MLP neurons of a small language model. Each row is named by its layer, matrix (down: output weights) and neuron, and shows model dimensions 16-111. Each number is 128 + 32 x the weight over its row's rms, rounded and kept within 0 to 255. Numbers have three digits each.
A block is one neuron, or neurons of one layer that tend to fire together. Before each block is what it responds to, as a language model described it from the Wikipedia text at the highest values.

Responds to: Empty table cells, split words. Blank space tokens between pipes in wiki tables, plus bare spaces or fragments starting split prose words, e.g. " "+embarked, " acc"+ording, " occ"+urred.
L11.down680:168179089079125153088153154133168108115095071130177113098094142182160141105135133089086100111134094164110106090183131162141101176088178108098076106165060126124109114144169138079162116147139126082080100102141093088145159102065174164134173107119145166121073130166107134084151164122092142135
L11.down990:183127154120187108120138115095132162143147156131092149109103091076111131131115153122151100071114142117145180142184179118158133110164074177063147172152184109140149075156155120179084101095161139035092105145122101097111112165103194148084145130151136129191114102091113069101132089154131109072

Responds to: Word after a name. The first word after a proper name, often a person, company or place, that starts the predicate or a relation, such as as, sold, later, under.
L2.down147:207057094137121168132113134162169109137093092126172119153166110148090172129168137069109082063128133170116156139159150173157123152108153074094154137089152172134100112142115113118113157099125140133155128105100159174128152105090135179143122165160120103091088049141144114107153111082149129113
L2.down266:126154133126148123146107121072102165125131144097136103101175163137191129108156154135083163175123117112113107107111110121143092130126075105186119107208130077075107020130155125091126136093075096126103090146109088081146145198134164148145139073159158048080094186103151147130127083205198180114
L2.down350:165088164122109138189094125160149088077122136135122119068144127119087180121190104144091123166126168178154122123143072146134122133187083170137114181111133166153158120104122114113120110088111137081109096201122054119112084154106198114120127135152057083124106113130116172119125082110158147056
L2.down592:137101127186114143078124134140130145147139160145136148175136101102144134181156174106146085124130148195141136096105211156140132106144142153143101108194109155075107102103075126137108138110122078116151163149130055151158131143117081099155117199112116103139130070145170173206086137149112127179
L2.down670:143117132128176135108119139163105100136119080143191066129153142105156142129134105081127129143143192151079186160139158173170140113122128092156136139037126114130119082158116127165168128107137191145090140106144119119131141156089141162141109179070243093173084141159137183150139149101111091142
L2.down682:133099151083111147096109073159202072189081060085145087149101094113082138162163126138094138121114140119154106110109147118171168067128168111130143137114136133128137136096118156156078172114060164139114134106140182129147163150074124157129103107133086144157186098129185150122155148090119117182
L2.down1316:113093147119149073134091097153146143102140094147145218153121104164110124109140155051041110092085135131128205118129160159156142072103094098143133126146152154138068126169053157144152130150080161149156134141173119105138155127114129068150098182119152189111137106142159129100143125145201118130
L2.down1417:126145153133102179092108123169173104116122101152137088131132109153124197116150060020090129197152157138127210093093114153163161114110152086119157163058163109127099149185141154115137163099096139091141092131165106126176234123099138206174142166118147090116131076125166094124114133077183146095

Responds to: Start of second name-part. The first piece of a surname or a name's second word, right after a given name, mostly in sports and cast tables: Ben Rhodes, Deng Yaping, Justin Schmidt.
L3.down854:134142172148132083097142141136077118083120088141108114126093151114112072129063118175128127077130076103118088081167136060128122179131167116141131082123117164175113174168114167118117096109153118117162053113160139139024091148183172135189154189095064111066117124151217100100120218144050120180
L3.down1181:121192141194077130193154173137102178121105164110095176061126101117163103133161108139173115114155115100149092099199106137146144130138092152156135124146081156150157092091120160102160082121160136127112107091131101156106114070127173072088134130170113110102170198111135074149104141095172097180
L3.down1422:148124099129102122117112158141129120106158136122130099122126166197123141146034125213106130117119095195109182176147144138183160173107120109107133082132137163138099114147136119105107166077084093124168134118100105168089094110150173137118213170139150123085134147091169130146204132157121071117
L3.down1479:143087092120181144162130154121139117125165127169136088135227130205112170110144124126157152121187027103179149092113176177147118140082129144155135102098084183129138164092131131076058145147084133110120175075083135160151083106162089196143120114105121082077110140142180128135068160091143129117

Responds to: Proper-name continuation tokens. Tokens continuing or closing a multi-piece proper name, like El Paso, Le Toux, Les Paul, plus | or = right after a name.
L2.down52:145182139089162140105143063129077189127101148145101124119144171158164108114089101159144134126116087094123117084127105091106072098109143152144088118193165104178128104182139072116169210141145107123101090143142086134151106098159140076078154118146174132082202123096112093065138149127075103078
L2.down289:062134184119083147179103097062147164123130147123126127067155102134135141151110150158108148108096112121133145059227107167107102183142130092123104167142130076149125116152146126182118139096113122147139094093177145221125123112155152079121131097166154119089180128133184131114080184105112161169
L2.down302:144133089128116165144186134140093177144133140114121126064142130088149120121124111166127122118145106115090097098177112132086099118195117116132106083148164094139226121069132129169178123151171101167165106130133104142101063118159107080122110119160096121079153113147129131149117127143110106135
L2.down810:144118155118092091183148125188099174119104120123159142118050117092153085185108163116103140120096136102160052131101097155133177094155168100109086140189120140131131139098118202159124156113124146131140097050129065078145097107116142102120106108139139101063127161129138162114088130141127067157
L2.down903:086126110125179105117080121213172183130087112170146105085091126113118147180124118152082119107070108124191107141137145137125109167099132132139115164137108137133097075186096133116108130111160110097131141104194158106141164120045163086132115141155165073139196104085146126077079171096184074148
L2.down1012:128100152181079163105112150055143105085115133072147102104133136070216191187154119163122173116094105171143116191138077172113150120059161133131132184155164127141087113178116127159095138123087140157165209135111111135133125089083131104084113122069109085152136096117183140109143137084152127125
L2.down1023:096114139125103182129107138136177103068096147102128121130179037152122203141102125124125137176064121171120137163137145161172153094127164148073163165110163158144130125142108119130037131115137100107133179145129092114154157151129133118161130083119133109173090135117117126133099088083170102127
L2.down1119:146212057106076119155120120205120211135141157142116126070107139123116114079168150137112109053173166104177179142110087179129137132149111215128170112103132096117134151155102180119113126128201070121113160134179136091091126089032102134180138139127152154133057108140158135185066133159121105131

Responds to: Approximate-quantity hedges. Word-final pieces of approximation hedges before numbers, like approx-imately and al-most, plus a/an after prepositions and -ly in largely and mostly.
L2.down63:132116209092099146103153139130164140168090158111114146116175171133106157088116148067080051107150139101091140158109118107104084094117120146078131115126186146132133141127131154080115155149151218112136192162143127172077108137088130130143095106105151101122130146146187113190143112169097174133
L2.down82:177137137170121124177101127110145101141179134082109160077149151097155130120176135164158086098166145091145118096113076142104128167054105133096085162164149120184098124163133074128127128058127134109184163123115106145093202163150074117164159127140163118130094122185115131150107087160091140094
L2.down145:123104108155073147173146122104101119202103057147153118098156161117140103123164148108156102100196123145111154079114115119110152113137103167116135162139107102189131145118170135038209107142081096092133124148108092086120122119137229178117179098148087101139090140148129092123124136133102160108
L2.down511:139143191124114121101112112169089174088146015113120104197139040109157119157150128109136166148125111125132152136112148153136111142123107154139123124156150110133114161079162049157139114135113129076143147160101069141165097116095182113085092182148125096069075134117126107146089111131147093174
L2.down594:145086141115110089162105158130162134085128137145058136093097057123197101100106083059080120115072129142150138103130133151103092127122167121123126147198061110191108110096177141133136134095154150101161140139128157167147131105146137172137119129173123109115104141128144108100119130061092127068
L2.down711:148182186187081164141150145159139143141118099112129159125083123170131139170128165143155097114134069128109100149104087162107173152077141132103145138131119127139131165121081126118165122127153142196126166124072095142163066151136158135096127111134118107098137227087118099223066129083110172135
L2.down1128:108178104105116130111135108133146140170085129097158111167129106152059103113089110075156132175161158076110113113124129102072147127115108159072112096093146138125075065142127113144191163071153095123150178122079112152075147037135095105142163113105095105139175223121091128168163101160082121164
L2.down1181:146139096103174092126089130133165121117127135127146115126106091165140104116138157114155079132112113090200090090146076140144128129161153112108139092151137130133129112142113116184181129109102098127107104179095078189138125184130143162110174131142140161124099142117057144164127181148074141072

Responds to: Surname-initial fragments. Split-off first letters of capitalised names, mostly surnames after a first name in lists and sports results, e.g. B in Boulanger, Bl in Blind, S in Sulejmani.
L11.down289:116130099098146111131098099035138148110151236157095103068158165197121110061031153134178117137141143153160156116131154148093106133111117109169156120150167155076133100138115154154135105123175126106121094129140108140107085102147126172101147153138078112128108108138106179094141097123147094117
L11.down1451:132121056161076143099116146105176176171121117167079093131193089127144070130138164121154149107160129117126113114117142085146161129074067138135107117105121137183186122095085133136142124138138081151147146140145139108155129093172171098137155150114110096106107123116189169132112048097106130081

Responds to: Section and paragraph starts. Fires at the first token of a new Wikipedia section or paragraph: the blank line before a heading, or opening words like After, On, The.
L3.down468:152097114138182144136101131097152166098126167078157118090183178155149105159109123151123088144108088121147164178128136119097137070101134184148113133112212179138154092155104113161144141151121125102119125055057112112141164179158117153125103138108138172190150121125098141101111159091143161128
L3.down1132:133195134087184162105134148111169145154110073145135167119123134175160126109094159086116126161110108167145176123144122094103076121114154139155103108124168143121094100117147156165129155068155162186081171078096122142130111110073181119109147150112160129125128142105174179107134165149164061131
L3.down1178:113115092146133113145174031123205129177164132121113150135102141151184177090149088150141131135113162105127127044094134146125091143086123136142121117103200162087148085135148111137173173080162088131150128096061147100148115088118148108110140123110114132117172129137140098125097095087107099101
L3.down1490:181111130073073157182146142101118109141130126107125096025140149126128090144126112151102098177120161103093134152170094142114098089147161128148096224151099156146093136125135162127150172084159104163128110114113183097138207107108164186101084072147120104119165112097140144117140160176112150089

Responds to: Separators inside numbers. Decimal points, thousands commas and score dashes right after a digit, in statistics tables and census text, as in 3.0, 2,177,198, 1-0.
L11.down628:087139119047129118116093114142139109170100072146165107128133178059122121124162182106145139142116157119155101162109112151131145141169088162099127131121097099101136134107139088066186137165137108122152129100149187114117124190130141121087153134135126166098141170138112122135163127176140111140
L11.down857:078137141135164106123035075104092125123108103076171100136147104171128149100152133125149099159101103132169099156120082131172085162114096108137099113159158148137101125172145195153098141140151102122115128094069124115113110110088105126072100126120157124095112148083137150106170127131158132154

Responds to: Of after quantifiers. Of after quantity words like all, some, many, one or rest (all of the seats, many of which); more weakly, second word pieces such as Mud|h|oney, gu|it|ars, All|M|usic.
L2.down294:104113124124122139163070165163119082184118198058152148153152159111112141186159165091151148138094161127103152094121126052136149108160126087134137111078156146080163100129137106145116142120132092113145210100159151183073141159152105137106146199085153191149114143081153127155157090097125117128
L2.down392:125172114188096091068166162161115109190070102121093163127102179097133184086132129132128113103128125116157150200110114110134066100135100139077102101111103144190152174103136134085181104142154111097167138124178168093135103154131121130105145110122131101121141147095169055179120126125082138129
L2.down424:143144130142134182092141153141134115155134161099171149136111127130078106138136127122074130164139126175108093155142117139153148130081098126052158104148121172098160129155110178115133122113173135121145162121129135134174130082102165084156130136100222134095210178122158067142112092078078184118
L2.down813:039109145153110179198174143133093131143105118169096056093133153155080086098128101138060161097106146134130114149112122164150179109139133108054134130135139135145143144136081147161176119087133079153155155145145169167108101133172085071182085115110160111129106088074164196122160095086123150090
L2.down955:145099113086107099144163137114140181078181121069167128097145111090134091161104149106161140120134094087134134117164137138159104123166118157147139143096166121143080159146138120139126121134158132148157133118166177169110098126109128113093178119143154126162184200159059104116153103130142130106
L2.down994:099146108101148158090106153127157115181198148148094114118105128173109060097122136104136166083196094110172113074099192161090114144104109135127121123122174065199111091121095085079065121177125114129132121142096136109181125109102136103181119101157109152114169131129143134190173114108136135141
L2.down1061:092153137115162115171115128100114097114136108147182132142148107125197148030140113175103103162107108114125108084123145110151091115129166096083143176191100220130108162182103149049163136155121093080093149116026121148100180124136132107152095088096118162157134175150108110110131143117119115065
L2.down1135:158171121150156146115175115138153155152085159125174146144133167122146138129135181114135116097119157094162158132164096158091129182100117129120078174094186110106124167118132132173135142171171114145086043106136099101141144173123133107112099147132149213095100173139172149118063074106166127147

Responds to: Mid-word verb fragments. Word-piece fragments at the start or middle of a main verb right after a subject or pronoun, completed by endings like -ed or -ates, e.g. "f|ell", "res|um|ed", "det|on|ated".
L11.down649:160181046119125137103157123115137090083113088075159088117134156161160094066163104133128091161089120144167158154118125112221168188099060147154136127121118133101151116118150096071156128069156162177150076180153151119098137159112125124121091130169122139191122082147143135130124110075152116131
L11.down1154:089078130134173095106138120146125108103104135132153157159127125165112096150107145141159113148148147121157122137160176108150164110137121119115088150190085110088149123022158122065080123081092118184116134110138093035138128137126120149139104119076127123121101123160136089089099103150117137138

Responds to: Function word after names. Short function words right after a proper noun or title, especially by, a, and, in, for, as in "Galatea by", "Kubo and", "Kermit the".
L11.down518:116086187131131134139034132102110126144123117091147138159123074122097128097151178169147151035129110138107081136084151104119127169149111112134135144158100093125105126080109053097087104138124105113081119172138170095126113130112126094161105111094149131047175100105115114141099117149125134122
L11.down1223:088079159160187128114124136158104152134118095174171149115119104142150148089126184137152132177076088109074073172120134179098116175099147145110140135075137132151122152146081124195090090124110135166105159132116143117144127135160134125136122119137095107124094183150124097102101187144160132078

Responds to: Adverb after auxiliary verb. Adverbs and their -ly endings placed between a form of "be" and a following participle or adjective, e.g. was widely used, is commonly found, was later appointed.
L3.down288:084101132114109111149125149164122178109113175175127148083143127128097130172089122152136133086130174142114160172124138175084085196069161146110152103086107191148144062118089095120095214164063117079140111137097120108097117136097129075139159131159105141122151140157134087131136138166195124121
L3.down976:118179137118133135133089127137086142071132106088090090114115129173137138108197143105144153158097166172113131122142094087124184067133113135145173118145065114123118088086124152086178165179099153082063068096081113133167166121122111094082124133134098165120159170118160159144151155171214200109
L3.down1160:144125086137129156133068072126143178095130157107127179115151156102176192140084117119173130202098107159106112066168094180156171114134096162114137144127158159101094077157133146169069141183105117102114100122176098156120123099138121094101181131141144084130142143128153125097109127185129091063
L3.down1307:112158160105145098133123104071073091085120107111054125079158123173124143135109108129150133126114181136077151063183140150141081123156116171144116152124098158125097136153066087133099138142200198147167106127125102159077118143092143131113121138112122192089081145108139132168156120110115133175

Responds to: Word-initial consonant fragments. Short opening pieces of multi-token words, mostly st, r, c, d (St, R when capitalized), as in st|range, st|ole, r|ise, c|uts, St|irling.
L11.down214:120107144111102128121100171116082138150153077123127130117150128166122081136095157104078141151149099091112112059122122165135108043119169179177146141097154164142114098137123129150160104085093137176097115148105162120123101117144124106146088162107119141182154126107137205100115133130070140132
L11.down1277:135104075157138146116107145102105158072103146136147189083105107054133167099141163183138104113149155145110064123146163196156087110134096131143106141137186128138097121122134170132112093150117197155156132119125109162138139161127126111076106143105157183159216143065108103137156127111128158128

Responds to: Mid-word subword fragments. Short word-internal pieces in the middle of a word split into three or more tokens, such as app-ell-ate, b-ab-ies, fre-qu-ent.
L3.down322:101109127125118132152094089086041164136069066143132127135156129067067145031091126092139115066127144170135165087174130138143164112102116060094126140122153173060197124161125157138179081170087135105123145097122097139135124121163105138141152150197152085122170117117153089130180091120103105087
L3.down1244:158106116104126109124139143094165140121126125201130123176135150086091102104083123079168161094092161130108106128186125126127170105064094090099157124103203160114083140184120053109151103155108158089099136101125126093133108157147123114132119148099157125152136143121129118093120112147169172079
L3.down1485:163125161147157118170129114096108091154204086107142135124186125046138108175140129166102101125106097116173142108092121139138114091135085071069148078106143118137131118186114109187113209133165075072150111113102125133132161126063155108118125075119090145163144077125085178096203123115095073161
L3.down1504:125127156150164113075071117090109170118127117136151127155145111124104104122127077123220095175173138163146077148144154064125120144132191128093105137185169103141144112157101109061133102131189142141046136106134079120123166138133098110128116000104119125120085098160097122142128144107146128103

Responds to: St./Saint name continuation. The token right after St, Saint- or similar name starters, mostly the period in St. Louis and St. Clair, also Mirren and Exupéry; weaker on mid-word pieces.
L3.down411:073103110144162171107093071075153107113113078167083146116130130174097120125153114142128100189072133106109103180118140183114123138116083136100121185120056078159129162131086111141142107057174145093155132166139187129092099056106170105183129084141081128118154103092132122093138156174072121110
L3.down615:121148145103109090075179190154153103139087082118127095072115112197149122145161168130122134119096070056081096161086121145114129156155151105128082164110164100101183164145147141173155141122151119055056083168116194123120146124100160096132164117109136149126148148174126144199122145107121125115
L3.down688:114130061135112120129164112174151143137138117181145127065137139105157102096129147082101156160159081116071101083115148137106085113098177180130154185102131179122065119165167145154153108141173125110158099192106098167161132104138070085165150147158172154123095124121162133130138091119208128080
L3.down1230:158150105141094118108150131163167136119112116110183091111083117109093117146137117147090166147172126114121145101126180134086166139137194169153169164041176152150144135088156134132205138146156060121140089142095153091084173151129043156105149137161075127106087136117114109168147170134164092157

Responds to: Mid-word subword fragments. Short subword pieces in the middle of split words, mostly proper nouns and place names, e.g. Minn-es-ota, Kenn-eb-ec, Kilm-arn-ock.
L3.down46:117141127174089118092102124106095197122114106133084100127100151181069125144091175142099131146120166141159141094142120127140130133130176069172098142133123107129098110138122107210189121112101080119151145131122128147152179144112113120129187098186148119166120191123161100146162121110126154149
L3.down66:125091162100125089163146124093143141081111097113093096157060105152113058103128103190242123180165109107150163148135128159136150109152134174127149105126149057121047083188183142090148128073077104125109132113123141094128172126129142173119183097086116158088088108096135145185105164171143123151
L3.down1396:111149151142136147115150146126165134141188096071111132125105114180081129108133193110119150149108116206148142108136167187067149114129128168212071087156138100060154121137129098161114192152142090123170174085069161145209163168126097186170109125144123131163070123128102138150128148143178104147
L3.down1520:125125106109152139129156212082059111162168152134078071117137128180122144099128133149143161124121141162109102075140090144103132151110127110138160141110119097102096120137127105105160172157106176105128141178203140072139159134143117144098150108172093199135164121172141127167105124127123108130

Responds to: Ordinal and superlative endings. Suffix tokens finishing ordinals and superlatives, like 1st, fifth, 50th, highest, lowest, plus "first" and "one" in "one of"; also -ost/-ast word pieces (Host, Fincastle).
L2.down184:123143133143125192091159116194122150187119137142095121107175131105105168113138129109122148165119102123133059171111158165168112095128169171163179196123185111160167118101103068144100163136169098120108123161144096134149149157151120134152083132152126051100152097111152128135210091127106078151
L2.down301:068104117109149143131135097112108138147144189133094122119158123156134077124137140089063158131167131130131139142171109098121126160088136129083102186176096145105154128200117126182110117101122067138115124136106115136138157124174113099118140157134082066106105064164107125164088058129120189148
L2.down410:048176136102097175121137106098146127177108136133129122106123103159165201158086176164155154147160111147178125110136086111103071121075100108099149079095188109158115123101123106163099080181114065154137132129113168131166119089111103130133169115036101095099130118114138117147120148136130104111
L2.down989:097122104200096147180091148159155128174088143115153123136155119124077131127170138062178155170101103098153111107086190165126131141147150099116105149137118123094099080058122094168159118120169128043149181180127081117106168244075074130086123080095162115112131139116170118114119066079145093137
L2.down1121:128117129091098098121101116124114096141129121086142140174104151084100078113125146191120141081115120156116117094106114096126142127179158157149149133127151113112172138117147142147100122134133150082093084127097119159118106095135154121160118143199128141136143145179135138121216126116203069021
L2.down1163:081109083165044095113170089178100103060111151122187071084098126115151108152083113155068161171188136112144053148107129151115154148093111094168087083051149094128110160127119147165115143171131091051098115130122130109113144109141172145181123085082158152079158142106140156166120135140158115114
L2.down1240:099089164186165149113138142145134128113136100138172110139180154095160133150151113125123137103144124051187155132087131044213114174149089100098155111089128113174157172104132108107142100151117095099153136190129088107173157104067165171113194119086106087061113119182145166132112159143120193128
L2.down1301:078110089113152102142143089121121146140112107174097155105177103138189139133191156153156118116228197124158139195107172145153135161121092056148161151163128115110158091133093186135130172134128135116090148141076147104094155154115132079092132086151135113121132186130120094142108138161109101139

Responds to: Mid-word subword pieces. Fires on a word piece inside a longer word split into fragments, strongest on m in Christmas, also nightmare, Buckminster, Elfsborg, steeplechase.
L2.down425:126105131173117156118095173125119127134156137136107070143143142204221134164166169096151213112154083110150108174150134128086127093111119131144132119131133099164137108145171132125103046127117057095153096144120172071098092111156162126111143111154103137122121088090144147191120124094100140127
L2.down872:142120125106121115120120130109092125132118177128109129131147179094115122099189132143116098117148079114151116182136162139145075124111172102141131118171123173085082102110088130129139166227137158082049098115136157105104098143135116111126152149106117212101142142117115091111121087219125157149
L2.down1041:100109146151088125085097140130120104127094154076136103167051073103124086096166069137189136122114069105103193115119118136082132084072151121118132131089164133136097186157112139063206069180087110161087131062155154127102110129127122121118110117142185162110143138096072168150113173110157138130
L2.down1227:064148125114090105176082154154120142114123103129061187088029099187161154097139156144141128139104126140118133074152110150096143158104149108090146101153068135130176147129126103145133084115168188124134157125096186076134128143078139162168156173117145130159155182175161144105159145141132161148
L2.down1272:133110190223154091127107104147091122094203116151171079152080128095081118099061129121116150133115146137116175124089168114182096096166192126120113106070103215179089152145123085106170101153119104145083106145134179103097149135085143105113161179176144159100158129111178142122122083156065120135
L2.down1436:168161139165136132109088175138116123121142103138074116098150115118127191123203111125131143155159119131147140097207114116148127116110119199100130162109175116129148085124144129099155100123116110206100065145125110128150086101142133142162121117151084134098141139131111114131104127099135159153
L2.down1482:094093169095062133125159160153128117127185129047138144099154142143106087083132164178122151124120102124135177109145166111150156120062154159177171105093121133133122189089150144161163119100068121168139133056084138117123088193104119102123131163151147146158116126123122068169156119129148169139
L2.down1517:134136116116156101131108118099164108136201160099127109153162090126170112088136140072080152103158119136134151151078194073088129164153140103130133122115145146129117089102151159114185107188088088149225120137103135122084124131171106056144177179106149097148083174150149079117169152138108138126

Responds to: Postnominal "of" in names. The word "of" right after a noun, strongest inside titles and names like Player of the Year, Hall of Fame, Brigade of.
L3.down431:184139113110194097126164120121139083121132145139146169088142106098117163160152141094136076113140118148113128125171163108120181155126084154129144097098117134154159102139080098076049138132125126130138150168192139092161110132149122109135155128087172096144118103125116114138132116119126149160
L3.down591:140097083124122217112115123181240101145133171158098151138144067101073084123113120206057108170190108184096106105104112149165188129112118132109120188109117089178205189077175121098087114094131094105115175120149141112142121125133154043122155167156159101138065130151139119175157125168090156119
L3.down798:115122128110116138111074066125126099172140145100073096173144099062106101138128155162162064165120101148163145159141107135138140114094117112101109125110144153123139103140118103177111125126142124128066106195160158149091101110102118112093172120105122164204056105114147144120123130130150035131
L3.down1123:163080134091056129140185177078124125116061118157155124117162138136123155133173128105143129067175083144115145161169114088144174125164084168087088133123146110119090112114166145187185149056129125094125117139098153136134114121120125132109122107071106089164186137136158162110150102122133101154

Responds to: Verb after named subject. The main verb, or its first piece, right after a name-like subject in biographies, race results and plot summaries, such as finished, released, served.
L3.down788:099101085137178164085092099111141113095130132071137143148125110161149167159147141121117159100115135095116112128136114173148184091116178072111117107099094110125160180147131100189184199160129152156138174144172151084134216075139097080167147193093107090157176050114134153097101102073116122112
L3.down832:124129113139124130117138117123137120110117174135111108149125108177103185125169139136187063121062144125071091141148180176163073095128150090108125182069152157105112136098173145145132113092123128125102142107189077115160167101108115099112160143167108137150110115147120127103121146090139127122
L3.down1257:119100065138123106156184124110091098141182147098122101070103157112104087114147142190146093099139102136153075115147048150126111117139128158164141118100149134134131108103177077057141154157133133125150096167138143150142117190154140096112170159169079196114133149137112147192133134121130095082
L3.down1363:122201141133119164141064150108136123041126137144105114176141142138137172098138137107076132132155198144088180160149180173180152159101100110117139152077190171112077144105068148111201131082152187082106185121211110121109178128130138159130127162128161117124131081165159101115130141016155110128

Responds to: Of in fixed noun phrases. Mainly " of" after a head noun in set names, titles and phrases, e.g. School of, Member of, team of the year; also mid-word fragments like serv-e, ret-ire.
L2.down129:074037167053140153150126126047148129119099212074146141095129112166181156174156137150134143157131112123128049195065139127067165149100134173123142108115125117163138169123107080190154205121143125084081109162139127158113172171118132117073132060072082151151159116149125119160124090142137121141
L2.down620:119129112139134122125179147105111159160155176135111172121146127124127142098135129150166106106087091106157142154121197157080087194108074132149129080123156110152125099075129137138100077132083180119085147118075089171148164137183151164139124099124160098139178176071168140150130140094129124078
L2.down672:155147125116058159129118159134150093174142124161113109081108128116194137197139145118102079153157069147163103110119168124180213181104134170132166158146119112185120109119100098159149138152164039104091168112152148141147115137127155128100141152110143140137094201171165150061135106129125135158
L2.down842:140103105097173086169124146119109122124122171149151145125138207097136115125089130123150145114139096134170088095116105137170081150125141203116130121167140162162108110131122166091054138082133165071141180143211125128199168138103141063117087111107134135145092096078164176154123150134117116092
L2.down898:136086154125126143128109151176104147076121182133115090129168132107110119136168110114095140102077145120137142154144098077106126101126142108112122070153138141165131112127147123143106165131127144119113152113113127067139071125106165124176191078145154099166125148167126112099085107174122155082
L2.down1173:092161100180087112128160196108169146175162128108138229135138131129147107126118083145097142082131078132152100188116170123190120212101181127118116103137159168126116103152159109060090127117138111121154146084126151129115157072104144145095129133110134165076139198134142168117143108130110170164
L2.down1333:132109145174151124128123110162086202098181137122110100132094196057091144150139128101126121087134124118093170133130122147171148149135125150170113139049073179154096160177088102109082126143117129131139214105181215135173127119078150127141146154140101138065062133141134109149104086174085073107
L2.down1391:081106117113121132158173117122175138122195150145160106101122117125081155124172138129088121183126133137146149109112116145098140114151080173116161170138116144126127101079125138125116118115171122169103112159139055152099143155190128084091169140107122069151090112184142179123101153166183139094

Responds to: Ranking and ordinal modifiers. Superlative and ordinal endings and words before a noun, such as -est in longest/earliest, -th in seventh, first, last, largest; weaker on nationality adjectives (British, Austrian, German).
L3.down188:121059135099080113096120132145129090175142137098184118103160142128099136131147115207111192174155110084137106183134136157134077126110112073168170106133125096097131126153154160164174081160139091120123136073123127149119129120154187140104136059113139093096175146080165088140094113138171103177
L3.down656:130043098103076071166139106141102073086115160106140149113137122123138076089138120138190120097145134125166149114133145246142086126105157189143123168148161125115151111145120170096095190138130092066119100135146121104111147078193115107168081065057142142101134103121163178135101126108112122166
L3.down849:113079083130162156114078114120137122179121109127165116183130142164119126172098112125163165133203070134127112154147099056109117116136066143142163149114174099134114102094111158121053136147153078131160118161125069064123106154118102093129115162151135074065139111076100191128103119129171077114
L3.down1310:097101145144076102088110109182066146148130119103211112163149124172160172142116145109126179146143076119160132110134076189091079123164092112129133099163142122173129136090123106167114144090143124083171174116135146162139170103191070112125152160125096131160173141127133110165097103080081057108

Responds to: Mid-word fragment after b. Second word-piece of a word split into pieces, especially right after a leading b or B, as in b-ur-ied, b-ud-get, b-ure-au, b-oun-ce, and feat-ure.
L2.down283:114098097140146108086154118147157203197123109173110109090157128136129149171155112156104142141134117081136138144118158168097112127133091118113183128139170133194111137107129071131164133107094128127120103135170101141135184133144071180121138163120147122159051057156045130183162161130077145152
L2.down458:130148161167156093133151104155128168116095080145110134081131121065126130136118143177124105083117173132209102198092139084149112077134173117159121135110149118177171149091170124100121101126150098156121189099079142109107136102154196143099082124155142130141099076109169128147125155130090117117
L2.down663:176084130196116138152126117131149153172153147117094122112083094148087102114126063122161135184113104065046134122079126193130091093152115122061109164060173180098177105105171082135148177119123098176190144122179076113129184123143157118143119152117176133129163143109156094112130144138096136162
L2.down907:102175166105118099165031115129148152134132132145150139156123140095124143126104123125183121192086191122164112041101120089098161115138094085108137104125154175141155136124095243089124108107168093193155086179122104120184114079085118112088175092166152093167143133108078142136142143122111096098
L2.down924:184141103111044122097174116106173148178138092150100111118158118116124153158141100140118101118093121145135171135084111088068161143160139120156115146175102098117131059129152114099120123143127163119130072120159094092160150129129187130144129142177117094190102090173120191138130120152081168173
L2.down928:080180135133167116129138158125099151135109154173156121141102142112109181173114091115105116078083164159101103110149122118110103167084113141123122188148144131125137155111120094121214134150126108134129124083133054087102129132136089101113172102175153129121124080174104122080128144115133134134
L2.down1166:206158167169124142139080149166136142096108172131103141098046158159125111128175044186174100084132122110105147160207119128090103140088138152118069118095153117134127116127151125078124119102111165094072144118182085118143096091114112104095158137141111145094117134106082106146125219131126153101
L2.down1420:109160186139128069186094148103060140131093149080116095079117104104176095094156083174102163102106097147101125148099147160142133154098124083102141164171131193089087111113117153110095158116160153121144143190120121093202136107144171181108054129160124135117173118125095144069129158123192153173

Responds to: Ordinals and rank words. Ordinal and rank words or suffixes (first, second, -st, Third) in sports results, tables and military units; also assorted word-start pieces.
L11.down35:153103116154136123128103156098130118114082117128134143136104166168143047150104092122146111169120143143152136180182127130130049138150117142117132178161211226114151077156130150135118127089168166133163064137155143137160137133126123133173065174081105184131139176187160126105153139133138125140
L11.down491:108130141102172126129094132166122127128143159150092073102096117164137119150140163155132115102148112160089094148035093110103126153076188114114166086106112095169189151144104137107108069119134080107124071129140131139137108135142126096122130150117163158160088138159154167164148133187148140168

Responds to: Wiki section heading markers. Opening == or === markers at the start of a line that begin Wikipedia section headings such as History, Reception and Discography, plus a few mid-word pieces like ial in presidential.
L2.down55:169102083128126087155051077089096184142115147060138179101159086113138104083115124111177121116108116127149145126188105105110140133047125097120174157113163062166105082096069151135125082115192127104088128113069159106144128181106093118142124099083079113131175110096117199153132094135118097192
L2.down86:183155124095123155187143160080195105109165125140090116097114153141112119167150092140155192107102091166180139145151112119166108143139119081119129123153154144147149077176126128151192143149110120118112092115163103171108079136087138121105112119171174171140160143138109109099146140066136076107
L2.down96:147120127136134131146144112116110111157126130148116088103094071137183091146120121152136076130091169134143166104104130166151130079179163130086130135080166133124158070098183122094128113086125158166128114126111126153144139141109135167150136115185095116213153157105123147116144121143087169139
L2.down472:075074108086123091109100144102125113140140110109165149116064112172148114140136114108125135155131143120155124107100175168072117060087144134128169083110190111123142060145122131179163108118180151178108186115152166115099086255137092090146159115116156126149114124174131198093093131168083158168
L2.down1087:110137139130092120159172112137090187175115132086108198141123121077165092173139096133092165120117180163129158141146121131109126142113095109125120103135212157092148095163054146136103137135079221168106102059119118162093157129182156129097132157175149134111163102168084199146152116168178099161
L2.down1429:169130134084150145102111130159138130080092159089130066135121102089072115169174086120111109137105161132089149152160108146077092184097060095097197130127158130145143108088094152118162120163159096124130174088123106122084117118117103137115086120156122116104163124145191181150130115119115101120
L2.down1492:160107120194105133139093120227167095226153103109121150117048117122113106190106142109176141158098087202163124115110114092149125125113150150119116106125180099137131146140129148122110143081117161081044099117066060187103143143095138172124092072117178169121107142113182148165145082139085132081
L2.down1514:123106130105149110158143129088117104131143135118156156100081105097129132152167127053130105158122149120114128090097155103111188134123108145106156104120198100166186143141118097119141129090148154168059159119095187142152134172186165144104104117134131154125149122150159161171143168119134100169